From a checkpoint of a small transformer trained on Wikipedia.
Size: 12 layers, MLP 1024 quick GELU, vocabulary 8192.
Architecture: RMSNorm before each block, no biases in attention or MLP.
MLP neurons of a small language model. Each row is named by its layer, matrix (up: input weights) and neuron, and shows model dimensions 48-239. Each number is 500 + 25 x the weight over its row's rms, rounded and kept within 0 to 999. Numbers have three digits each.
After each neuron's rows, "fires after" lists the tokens most often just before its 100 highest values on Wikipedia text that the model never trained on.

L8.up765:505522512570507532524481516532508462465469487502501499516568515509471499465511482530496527510480504457529500522504511473488497486526495484457519520521503442538532472537515481484462523500515521482514495535524473494502529525536497524520451525485507519501499514502456522497482524496518509479480492544514474541509526515497491479488514511512531481481519511519486498480491486484532508474501487478504516478483502433456506517475512478489544523494497491478495476488516531524480529522532554491484482493536479508522544483508507522527539504504483515465509547495507505453492516462456465542
fires after: " |", ".", "|"

L8.up276:489495472520524535501517465483487512499478494508504464528516545491510424489472511528542464508481466517510493465517510541493462559471462480519494436444526542496502480498495519509492506497461487473502435495543496496474484501459496513487550554498501490498491537518497502487509534509534496508527531452481469496496488492480525537502481487489492453478470504526478539515497484528483518527506493500500512476509477493483512500464502508489521488469504498471484509473523531523533485517515517541460491468443505497490510510504491537480484543486506470478477482505493502464533486500506494514
fires after: " |", " Gr", " 10", " so", " 2"

L4.up19:538501515469476498488479500527516489504418523480501511500493524504529492530528547499494510544510477476509519508523479520475527464502517513485467497486535538523521471499505475476459469501494528554492512477519466470516526503463512487468500502456525462496507468486497476476498525530474514504531464470482527490500512494504519473467496488461513503508456524520456491559491520523444460508502510521465440508533421475538487502463505465507505502549487485506524502513486450572477533499505513506504490456548529527533497464486494511497517501486545472497495456505458465497463468494483474492
fires after: " |", "|"

L8.up784:462526495525526496526458512518512441540528489509498497543496534505479518527481479501483480495521542483502535506489499471503505447511504505536515548516499545528498534540521500484546463502515471473500537508512515512518526464481538496515502535481497532512502502434509492494463511522485490530486459506532516534513482537505478486520494501461523511497501504525477473520500489502488523485481466519517477493512496502480503507509489504491507501534502518523489522499485515499475532467482551487474482480504524497550560503503471477543566496517512534462501513491478510430511469479502552511
fires after: " (", "|", ":", " and"

L2.up3:521476501476537523479493524490508485532508510529513464489489534493475528451473503475503486531485488516477491450440479500494533506524460562521518498524479503537520524536498515529511489510468526479470516520518484514458431484499487488471540553517464522506523489514471514489528511474524490553485448520499473509518513459497533512532517538470501506500490524508513499483517503474473497470500490483527487499481516516495535515500478500500506496527538497496504481502479562483490473527457527510508438496513455528499527474480489485488482507510513498489476501523502499505501509488569497502
fires after: "-", " (", ":", " the", " Area"

L7.up594:498519495520493507516440534554491513491480542521481489534466459509524503455469499487450564547506457480455489473518514492468493490489526505483503528473518494482501489492465537529481528487487493529492500528533486506472479456477506510542512444482513509511533469502470495500485554482523553524502480527472512484510545483503515441453527500500524508542513511514506463500489506510499456474464502499489529467494492493487521512464504519514498467544507519515518499468520509539504501515476453529466468526518545504482535539471506448490476495546471518472498494533497492558523504482481489493
fires after: " |", " (", ";", " the", "ust"

L8.up873:482520491521472475527528530525495525516501500532501477492513522511497526508509465543443531501543547500531480465454506494505519475490487530523512477476511496525466485476501498493513473503514488487499512484507513491489477504480499535512510521476492498506513504505483517486467495478488459452506497548510527487510514556504499500501502478551517489488534508511446481483492507485485477495490491521508487488516559468494556510510490498508480502529497512522471512512470518515508501540493480468459541537474493475510525508494496473523518511539468534564477525500489484525497455436501558473
fires after: " (", "|", "CE", "–"

L7.up895:542489493458513447509472478471515536500516467523511505523497471488516524509490488532461512495511516459497490451509523522531475487509495490496522475525497520535508499461551515500490458489503460542487478468523516498498500504507469473465536505490500526491491504506547501487507479486486518466452499435484444487498475544506463543489464472557516529494513473479487523528534492485508479541484505524539527515476498488473530453444493500490504519462509511532515484487475465482505463500486494462525472503477475499529486484520494506492530518482528495498502499480486477553465489484536521500
fires after: "|", " |"

L7.up949:507488543496443536511544521527489459487443503550484516527480498455521491448505510541473515524539487467520511509492520519515498517529499477503482514524500477504537490549500501492496439484495462513489502482476524474486501521525559549469492507483508514504522502500507454463469515518519494545539509522466528487501548484500519511447533499494508502496532504427541505468506528492485483508525503467460480478462534488488515525505497503516467539511477501497476453493495508499541474535472513538490467508514514503459505531486456484492501483501527510519506550506491503505498466508514462528
fires after: " |", "°", "″", " Emer"

L7.up386:489468515521509495433492481515479459497527491491487537540470518502503513466489486505528465522498490460491501470526535483510517518530510450504519456549514480521528452528486525508454491489517460490521470497564478507501518492486523483527522493478520515524479498521544448481520533473481501514559506541487516491489489548507486491482473518528511496486519540471517497495492536504535553466515484491516502482516509537482460509471496462517503491535497517478540523482528502528501477478522463495516501538478485499470535492515491467542490555500514498460490524536531523506481472494529506491
fires after: " |", " (", " the", ":"

L8.up609:504469448505474491497481505482445502500531557506500490476492482497501487496493503525496490477447489509489495476495504494499491474479518500543505469513506503528488467483508481454514532501487502545501491494470476491436560492520435508518458498501481511480498525493508486510504537454484476488484561529482480482496490475493483500484515530519530447533503485560455482512508511481521530470520524501472524476474491565526536498505479514483483507483494538489503451523504540482444477508526498494478534510513498499509525463512455508473474498507493497493516565485491498455520525483497468503
fires after: " |", ";", " Tech", " M", ","

L5.up532:482538491489472484503552487465492487505467468497498535476467491456489493487520499487474489525404491548463506506505479535548513499486492445468527543482533501491512473506485470523487530526501528563522501487496520504515510468512523530492513531483519494483525466524459497472473487490481556487492523511486481506510472505507513488509498482503508500488487503518443481484485458505550493463486517487533535524495523470541527497517500476506474477505487500512543530484468471537544469515489495476515472527498485440486465516533492493515472485505518526484472488442548497474472462492469477505
fires after: " *", " Miss", ")", " (", " Website"

L8.up160:466503524510524530533490510512529485486457502478501516492494517514509510503460513471491530482444500473507513503500497462503514488514452511540515457510474484531496527504497493461417527497474491482505503542535493470512520497500535494491452511459508495498495444470502527499461522535514504531493522499489509493509497489470504475484508492524509426530509488526507506511507445492494495452478499474524490517475458492526513504470516500498508557514480518490501488528518534492486525458488483502476527458545531490520537483455468493529445481516455518520470522489512498518504464479472485495
fires after: " |", " (", "|", "("

L5.up882:493495542536533519449502529463487488466508505521470481503506521527518470484488463495513476517513480522494498503477479503541469491521478444479542537522498511493507490456434476490520502501485507530492501481477546520486479501482527492522531490527504497499499458498456512502528497440499498484470533512465449482465549499494502472506515511470504471510528554491525440512473564476489475471512531462521518522512528506513476501501489490495489468526510505503500498485489461496492530473533484494469496508490525483525513530518480559479473526503444490469493541448538505493474509496499539470
fires after: " (", " \"", " Ha"

L2.up802:521505517497512459503535502505537484489546513502439480566559455419532491502466488506453555471466499557495485479487497508530515489479465492499520452503502495496498494522513471448487502472500498519519536519472466498506511513489526502497519487510523484508520506479484510514550495467497479516529521470513502522490491471498511492490461491517509462489505520510485489517495493493538505502504518486498506498510474522500487414523489511512489556483520550475506539481540523487533488497475492463560503554473501486495508493489479491518504511485495490481498482498527518527449481519511515518
fires after: ".", "=", " |"

L2.up614:485479525519488459532501499523466512570520500511495498478531482504475477443512504521487477468511494486499493479469526505513511515493491536526533479513512475529488492499513506506496505496519498504502496501501499517486502530496504498470464513452495474499470474538549503470514468478499514549467472484532537491486471500490508498504470458454477502494530449500525488519510433460539500477526506501486564513496487471485502500532500504511466515508507506465485528527513492507529487497486505500538529582522507520492466496461503462499447459486533480493517483523480482481493501508487503517
fires after: " |", " 1", "s", "6"

L5.up902:517498524468465508517495532514488517520519470479470482530496520500494447509496493484515523547486531527490489498504498446490461495464520503496515500501528477552521543542576527527481529497484478514485466534508501549487469470490502485478519494482498493510532511522530551532488537501520493486501506454520483537501516521492491488530492565487478494526458500521521532526524472484454533486507503478499529540512468533510498511500490503504459517487504466514457507485500524497505491511543463502489545466484464512515476527503479522472564494539503474449520487506496484533559479518534502547
fires after: " 0", " 1", " 2", " Vol", " |"

L8.up810:511485475496530469539527506526502529493545491502500519530505447494544472468503472512521505458448505485473509493490500529504501508532488507580497503502527531460479517472486537486473495499534521449505530471489513504509478498500514544504506515479483492486505509509516498530467533503482431499506537540468550499495513490489526524519505480488532492547460472518536492503504523448501480522507485481509517449483481496515488510505510502496531519507488516489511463455531510530480484436529574511504500505542466460460550521527551528491504523506516525532533511499485470522495501566505510517
fires after: " (", "\n\n", "–", " to"

L5.up582:530539530510478476553514497465513534521548517514488490505514466529503493475513498483507482489482505542482530510503541490485524511487495486476487497531523492494509541517457533494509473497422509490518483495515513504486489464522576493471482527502518428492474491538489485500513534490495529489464527477508546530513524492505506468502493469509488487508553494460460499477452541465533461484479506535536533485514481523524509454532507525507512478470514474508557486516498533478486487486470500460518450499508537505457473475470490529505482532487508532487459488517535520494479531535547512469
fires after: " (", "–", "-", " or"

L7.up851:512497493461473506468480469522437455500507542514493521446513493537512516531491485522458509493538430501461472523535484497500496497454498506496499491515492499454508472529515525492505499495523488535517509467530424488461561497504536473483476502445501502515502550519497485471471456489456470508492501505535497493511479522498468544484519501528493504504511480474578466512527510493518508499518501514440529474494497512502527554532491520499484547498503492490492492496496497476505532505520504502540476483480518470500467533500501571458490498526506505467495470476474530472510453488494502470
fires after: " |", ":", " the", "|"

L8.up846:535496443506499498538490509518492529484507504536503480498530502495511504442510478512517480441506510531501519480482496514508511507494530499563500465493514502478495460480480529479454483501513531472499516444476507506460505493490502539489503491492492449517504488516535530530487503452516470475534538523511484525497519494509493545512466516560532483577503476550508506509508512464512533496523525536505512484506500518516494496492497551487494498497495526497478502525511450505467493517508526489507521515521438511562496501494526521479506516519466501517485520496505471489529516491517504538
fires after: " (", " \"", ":", " the"

L8.up786:505501467520482496479520527501454504470456444534497514521440518492509521478474517495483501459581517511469554508523497459511436528483531511515497499545494514475518500527493498546525509504522518513493524509480477494488521468515513495534476469504467493496508502509535523507525453471504471561497480510501507495493499507506519516494499547514497503507509524534493504518500465486506533474483522524545500532482469495543504503489501533515477505521513472526515528513541501517489558493518474514484473511567447491487489515482494515506536479504500511469496534496477529501563504484525510511
fires after: "-", "|", "–", " and", " (", " in"

L7.up973:448528465477552452517472500512515475506513517485531505503486487467516517466491426525507450501478507425537499471500463459544494519482479494495501490507495516461504505501498482509521494516493465524534504527489543486514506447492491511509509486558518501500460543479490453543506496508510510473488523505478542493509516498502516489506480498467470510476469532483524523491485546523508496480508502531555496511562484518475505510499506527504525455499495516492522547508499504500458517507532470477514458492529476493451502475526540484479460473498547501497542489500536485471474500521505465519
fires after: "\n\n", "=", ",", " |"

L8.up912:471537552522493507539486504518502493517497524491499507490551568507482443496528525506509487516525529527495531511508497480496511478507503500467516502459477497489455471474495480480488501497522582500508458485467472489409492519492484509523488498497498482492479519506441547524516489509487495482512478476504512490510548466495490543506475460505487454514535540517455509514510513454506465462510535505521488514470531473526497512551498529476502476499511488494508543491483459470509464491488483482493497497478497509476544511514539461491466505471509494519510496519495518497488527516426514441
fires after: " |", "x"

L7.up348:478502480528485490490510510540505489486514509497493498529473444485516512513499490519486500554519476482504512521492522474508522511477507470482500446506502503518471501510501525494475494477497516486458483505539461490459543531490547473468489488486476525497501482469476461488478534479521437519492448479435525561490497514494470534469502469468508512515528483498471474501509479500481483465472520458458475511499503490496504492526517474501475530518511462484492451497495508546536479506507484468467482538516535499494481498458460497472513506492513505539500498517533495485478444475477484446
fires after: " |", " 1", " 2", " 0", ";"

L8.up771:554504484502517498525506504513494508484474494482499560467509484492493463508486486533479483455486472534500519463438495493509429469511492495563500474502489520475521511510476543501535537502556532482508533478539493490474508512475526467490505499508463565489495507516513503473482487444502463505492509526513543444494557500491502518524517497517546531548488510525498518510499488513498482484515529490578487480467513488505519498489510516509468492498511504476515441477558520457501501484504550510456509505498505454500532472530491512471502539510507491545487510504522503565483525501467512529
fires after: " (", " |", ",", " \"", "-"

L2.up142:513475503486488465465497500496518535487484510518494462485506566515518478483501524492503477507490528477467513464465474481496537491511502552539491510556482504497457477513481488521494483513476546471482523520507508497466466509479541487442525489530492545497483490493497471508564465495551461521510476505495536523528471457496506507535507529502487497525522474506538499501495505545482483480502486534534486468503546500503523509541489496496466458484538472494543475501486531504482507477511518508479516526538479494469484502479509528514540496506466491540502502472499516483487454547540442518
fires after: "|", "=", "-", " •", "\n\n"

L2.up947:462449509520491467497520524505466522528509523494489481513536504477500497478508502516499507501516495476500489516509550482491484498502485545500508508503505527506499477505448496539528484493514527522492502498476492502428511532513509519526458473456501501503531457534534507521498508498495496497496509484502537466494493539485500497516475457474494503499520453513518496494504471477530546492534514507496552508501505474470500492463505478505516506494500490485482484510503506480562482539478520540536495580523504541521494512472513470511419452501486498469525462540484484448452524478485517481
fires after: " |", "|", ":", "-"